Weights of a small transformer language model.
Architecture: RMSNorm before each block, rotary positions, no biases in attention or MLP, tied embeddings.
MLP neurons of a small language model. Each row is named by its layer, matrix (up: input weights) and neuron, and shows model dimensions 448-639. Each number is 128 + 24 x the weight over its row's rms, rounded and kept within 0 to 255. Numbers have three digits each.
After each neuron's rows, "fires after" lists the tokens most often just before its 100 highest values on Wikipedia text that the model never trained on. A number after a token or word is its count.

L7.up1048:088131139097153113120132130127129136174154119164135179123147119109142142131117198075122150120117119119137171102137168131104142107122119105149115143107091092127105152138064127100153121131109094112105120111134109129172122108092104162110113116127141095110143140103119144142142155134117182127091113151143134108125137082135142137134096142159123123123156141098132074139167127128140111155130120109188129137138121076129125125126105131100100111128116113103117147101132104133122100130149149123129154121128123150128150125089117148121097130167090143134147143121128130146128141127171135141
fires after: " (" 26, " in" 16, "," 11, " In" 7, " the" 5, "In" 4

L7.up187:140157102167134137144135120129143136148100175125135174107137096127088150113123129171088123121122188118097084083130101097125132115136128168151152128132121122108116128164093119118113167152115123095148139121113136172145112151117129151113130132109159139121108113122116141158113164124138089122111089129140118176168104162110136077109115125140137115125132155139135116133139122141167149078175106140080139094162114092158163104110158129107130091128185148129122128107140150114131128101092148133143127116136122098118154155173121169126046139146140118118171158101085148169128157136111150097
fires after: "  " 25, " the" 13, "\n" 11, " |" 5, " (" 5, "," 4

L7.up2307:163113098106120155160129112143127120085107148131152093106179114109094137111113124083125122151100157116151047084148152166120085117150137123131127123132122114123101080100146170126120124169119141116141116177109155110078069126102155132145143129201163111120136115116110132102127140113140171141084121157124118077144114104115130108143134153108131125144121128116153148115155124121122145089150091103121188156087102114129146127082164149094123144142125086145119115146161096137150111124101077138128149126207102061122083122121158140123102150186135118152107093128087131117148143140150129155
fires after: " |" 43, "|" 30

L7.up2071:141129084099156122150084138149112115138159114112136134139123112174152124137117128115148159098171104134151136092107144152132121153123160142128145131127119117138121129133100133132147119103108134125130152141104141124124093121111070123120111122127102113177138129117115093113134127073126144159113099158109161120146138150129121119139120137094113140119107127100165117131149162097120101081149125077146124133109123127113117089128117168085106110187127097145079080121148170104092137114161118138118112084152117090171136089158096136144120141155158146151107129162184121108106128113135073140
fires after: " |" 51, "," 6, "|" 5, " (" 5, "." 4, ":" 4

L7.up1573:107138051140109140127157102127148106214095128094115211150112127141134126114108144121098092076122117119135117110143106149108128128123162123126111144166099165119141143056181120111140102100093131108108127111113117129132105130089112133114163138104091187155086108097081153124152099154156121121114100093148143185107128112121154176152137125176156114128142149170086135112116120090136101155108169137118161131150073121118137125144142155110136121153111173076097149090128131149133104117137164107140152130141136114110158143134161106116116151096144117153147123122111150128128137101107123123
fires after: " the" 52

L7.up177:136184115128072151110142110100107116109149119150142133152149136113142114078106126104134100125103078094094141143130120130128128109139145120134136128115155108122139113114116121098137134114133129111087123110080148124119133165130148148088119145087133110151154122165101101124082144101147150118158139103118095123146126141123148126149106156132107095125118131120107153141159127108115109157084057158124130132106207123148124124107134132113125134146158163176092114090153166119137154107129144094127134160160112129151136130101105141145163102138128113126115130140106124128119169166094108150
fires after: "." 33, "=" 22

L7.up1141:120105105139148102125132143112156135118144129114133143136110092118153115127144163101128133110141139106174150135125089120117166151094060097102100101123119131104146114159130142123164080128175127072126130098124130165141079143102122171128122130167088112106182131125151114127163104132125176082091082124125168135123122177137167158115119202131134166128111113140097104105110101140158145137151173147123143123111110117118100099127063144146114104145134140151098120138124166084095142144141103133112093126134121134173139118143156135127117111110113185137113107160091146146081150168141152144
fires after: " |" 29, " (" 24, "|" 8, ":" 8

L7.up577:102171149138114133179163136074099099112138145089114130141155160133114125129067116153162131101119140112133117120186124153097110116158176150140118121129137123113111153101165108164141111088115098119135107141116155105155128127154095111107131110108123133077151128126143129124081056138126107111184117110156110139170166110129099122106143127126128135141081091157134114152122133105112140119141147149101162137118110111128149120143132136120118130120121169108133103097117099109129105125209135109129106133122107139109142111150163134141136120196128126132096105136144134108124112115170066134
fires after: "-" 53, "|" 45

L7.up223:148127103122138117099148131070143111100145159130153126158055124129123102118105106119150143161126103120111123127077124100130134140143102105128088138101149119085078106106111124088040086113123135109131156138098124136126102117093128142152118141141118147113126115119119092127122098187121101131189101095123177120124128118120122185108126119133123123159129148145124104130174134126153144119121164166157146131181123177087101087151106124157113162151119103100125127103104139125173127170090152085140114138132115142154180158127117116124148116137136128117095133156160102129130168129127113151
fires after: "," 59, " (" 6

L7.up1694:141118136146161108117158135112164107102151110151185107146095206124079114084124104133129107118125135131140112096095133165181086105151132132086118147104128131157117167118149115146131074150104104100114146088114140159143107192119091107083097127130143090128121120126138105133130106098109145135129091146148107096150157120131130113124132152104084097106151062152093130123095147116104124129124133091116123116082106114135186082131136123137115131097134116154133130113133118152119155126143139100117145129136149146118141135131102141095132143121171140174137160076136136136117093129134104157
fires after: "." 56

L7.up1801:168118100103138099153123090088118133128116127115126103119164113105172112160115120105099123132109138144109132127092115153125138119151129146109123189119123127136144130165103110106092096125108157144135155152113082121116119102146077142094183127122121125152158125107149127154120107175083110128121166140131141136138146118122151138099132131108093103115139113089132131154126146132148109065164145164089111115081135105123114130116126114127099140165112125142110150123140127112137164129134091125138140139118104117189153106118142142141126121135145134138124141181097116128111112132156138104
fires after: " |" 25, " and" 8, "," 8, "|" 8, " &" 5, ":" 5

L7.up654:131127106120087100143089093135113139116143155141146170107077135093170132140148133129181174178106117152153121141109146116141154150150130089145116119108137134156164113148141094122145133146120110150184147124156115112148163150099156124094079174103173117129122128103175106097127107155096158130165132143169153135084106136124130146126150121083126159137111109118130133142098148136074106126124158146110126122111125135147177149100097162134099080136138133115154147124139176091103141099080132113134101104128156174146171129123181131120114096195161134116094135137170135126128118166090157110
fires after: " |" 32, " (" 17, "\n" 11, "," 10, " \"" 5, ";" 4

L7.up2520:116133132126131162125119150144077188115098121104151135125081151137143129160082152125120144126116134135141121176155147106142170127099111142142144108157096128156118131155123106154162121137107107149093095135140130116133150140121114130185102151123141149130116139130132096111102096131098114117117147132158142117136103107087122131106166156133154106120115150090164133092125161205123128123109116139155153155137086102150164069151097146106142141179125126100134149119102147191098099124120196169122119132104125126098096147150151134154126151140131117105144162153117126110122113134105076112
fires after: "-" 20, "\n" 11, "|" 10, " (" 7, "\n\n" 6, " the" 4

L7.up49:145125153098173172144114122153126138153138086149096105123127162114128084119139169119112134181147146116152137145095109157172125081149131128126145108147092117125142135124143124093121096148116118134142112122128142128111128156127095086151171171154141153128142161165167132156094143150087108147093123136134138137131105105131157130137153121141071119152204109103121126148175136093113119137129128136146134105134135118134142118169145130130123103110145096103077146111127145171148134120140121127081098141127128158118157124136131140155078136158130167152115070119128097086155101118101174142
fires after: " |" 23, "," 19, " in" 5, "." 5, " In" 5, "-" 4

L7.up64:134121126105082103158151126095136141136129155162146122117118107143120130130132153101129139148145101188110141102062168102179126133130167116130147144105113143115132104153102110154108132157119103163144151131120100149120095137143139126095178155123180124165119088141147118145119139148102106118142144139112159139144098119110144138111133112132161107134127106123096162147096136143100123100135111143132137141085126139112126144113102103187132089190113134151148154131150192175153136142114096141160129124134127109114172139112158146139156143139136161129125150162147115112133062141092143135
fires after: " |" 26, " and" 13, "," 12, "-" 11, "|" 8

L7.up2457:129145135103171143120137145170104138098107088133111082151142099123161134117140117125126125138141089111165139190161108143156119095097114108121133171149148153113175077144116104146123111129132165119130132118097139138139147132112131112145152146114128131143166161113129130122125119134147136144126130052116161149121128136157111140094143133117128069148119096137094153125107095145163129129110151135127108145090157099151136154121119153142170129120140153075126124104120110166131084140140171101143124149108142138139126082104112130117159094129128106149115116120124157142135171150108160121
fires after: "|" 56, "-" 40

L7.up382:149174116123130120078180130127127144114135168135142178180138135119106115120128145141155133129080105101147080137126098094123103091131105111123126144072164104090133141160157114128122144118168110148131121079134167102129129149090120104133106172131119117130126122101078105115114114147136136102088055131133149136115127136089138128130055153099079132137088137110121116153132135108072143137133153145097154132097114127144132100152153122155122174160135129156110115094172120137114126118104165147145165093121110167130165159141135128162103080136143117120103122116134164101154134148134110099
fires after: " |" 67, "." 17

L7.up584:179113122089145109133146125127098114129108106120112130129136126138117149134084139118135149114123124145097136148116105130122118129132184165085153075145101154145105128126119096111158112122123089119163111063129112130094168136129095118127086136192113145134110151152119125114114209129109125162114147128148145091149148092148139122127123118131123142115169162120133136114130134093126140135121133107116149137103108096152127129133176162086131122133143109142147110112144134151113105141058108095115121150179108149129097157107123106126172141101114169142152112130148157111092107155103143165
fires after: " on" 22, " (" 12, " On" 7, " " 7, "On" 5, "," 5

L7.up268:142109146125125143157141151098153136150132147154109127121062169132138113076098126148134132148178140111143135141095128123139111112145102125089148115143127168150171106139102110110149132093182152100134130142132107146157107149119089157168161123116115126105131192116109129153126163141114144099153156126151129137098116123137146142162147121085151156119153136140102121152171159115090127143116123114151101133108106118146136135159152120124146135141114157144092111119094140173157105104103118088097192130141122173107080157144093142130156147139095129138106115119155103107118158117122149129
fires after: " |" 27, "|" 18, ";" 15, "," 5

L7.up212:170149161139140104150120142115134100118144145159170130132101130151144128146130120120116135166103142149114109125110082125109108124144119055168080141123099099106127128085138117186143105157213180126086120135177093176106138107128143097107182157129135115121109130143138173105129118113113127134138104111118119109154181115175131178133122166162159066147099133151136099092131130137125117115109136105124103147084117160136170096134118127143107102137134140175153170139100131114157136140136167155160181096127100153141123113150145140123137102137144141118119113117104142118100111158143119112
fires after: "-" 20, "," 18, "m" 5, "t" 4, "–" 4

L7.up2322:096128115168139110143161163114133105095155110116106105138117157117108141144143176151131149149134126101124136059104155126138171115124100087118132150143079127099142101111110121150130139141142131165162144114129154131155122140109128114115106143124109106079139129144135126119127127130153152086115099126163126092116097098126151128128115164157109130183116145141088128126151136130168106133195145127121149154142114108152129102149132126140098122176125147113139117091147120145164138127161131138119114171186090126129112125156150110133146133121126096117109118134132136123140091117161149147
fires after: "=" 49, "." 17, "ament" 4

L7.up1646:146167156142136104156125131106125134117151127094138163135101073148086166110126104134118166126155143103138125147129098121097113161156137101136120127129099099121112178112125142121110058118168177126071141079093157133114105121093112138149104088130118123104171151133106114170100135098124170092098144130189140173132153145143107163097131111115085146130118063086114135094152109126139128132106098119127116143158137083137155118126138089145090120125112105146071123125144116093154124165139111135098139162138094138114147121125118126137128163133149118109167109120117119167123135103176111127
fires after: "%" 32, "-" 16, "|" 11, " a" 5, " −" 5

L7.up909:146176125133159157143101138154164164124116085124160088115128121091105127146123127123136102144106124141095119166128133155080110149111148145118121130132119132162133131147188135085113137085128101167118153106137156167110171165165129130134179132169098126202109160145152158118120120116147112153105160102145134126095103146098156152147152116128066121158089127128162152071107118143076138150128081106108115131077104124112150102139145092103167130133158117129116139102151131132142051156141145065130101122139157121134130119093193173105145121114124089141133177126097098091130111195150120145
fires after: "-" 100

L7.up1755:152124165098135102119087122122140125152108111130100116153154117112172123129109109133134125115101128137126137137109116120089171142097179155129133114122063124180168148146168142100080099109137092141127098128117120107121107096142130139158154154139119098137133143088120136125158117141131134069125147165122125126151132140129097120117144155122153158127140106098136110077166130130127070095145154133108120123075092147167124178103161144145126081179149154159119106143135158127129146143151089101124134125159135101154102098169127147093133146161128165125129157151104163156110154107136126158
fires after: " |" 26, "-" 13, "|" 9, " No" 8, " Norwegian" 4, " (" 4

L7.up13:179134130096127110120107145121090161127120141154146097147141097119126109098137120147156162118117097150086150153121125092150136136161104130110129094062132122142098146105177139174119070110129077116118149122126087113124126109140115148127128104205133175132110092110122118153132168166143113120154102072118118133163100102085153130164100145143158125129119113146142133107114099113121124108153136107157127155134081124119083124126100091132119133112137111150131164170123112104108152109129181126110145138114111124132121148119124107135160077083135115130105154136130122105094152123129113129
fires after: "," 50, " ." 6, " |" 5

L7.up1787:171173108117128098132118121146148139118158139105137114124104167164156129144109148109126158127134141117122107132112163142141103122125129120094133176147093148108109133128113103177120070199151143121111117161113140143179143102096125117146110140120134113146125136158153123138093115149085148109076133107132165109132129126095126125126130134150142144126095114123118139160155093142095151155160107133125148106148151150158200111136117169112158181123144113119136107110129142174109147126067148123134142123126154072105069082125116162130124061124144117133115155093157136141127124149105137094
fires after: " |" 20, "|" 18, " −" 9, ":" 6

L7.up1380:085144106161128126145122173154175131109172116120148105156162159105141116137096130102131162104153121089170061098159124116092101096144113155097150097107151120140110117131065141137152151138121151128144113121114136101149092183148125106114096160132125103121135112121111148133136136081141120112138144114131107117144133143140166138163088143113135118187106158114134156123184136114110166138130118142100083109137108131114156117119125112058108094132126119114118081081100201108121118154121124110097115112152114147133155117116134125150129131125109119131150140116157117125119143115125142118
fires after: "." 84, " |" 9

L7.up54:084154135189119154128126142099111178087107100141106125113160124117176145135129132123136192109144100168126095181147115187118111147109111132092150130101123140098132101145116130150170133093149148106134131144119157144093135134150101136150111161127096102118131147118102126158121107145118132140141108144131149179140128127110143156132105149151116140114135094126123142148147123132183094155159168092080148118093141125113097101176169131127140132112079130188136130121133171133091108191150119145121137127133145078139119114095141143116117102125140166146160128108115108144172145155075138136
fires after: " 0" 53, " 1" 11, " 100" 4, "|" 4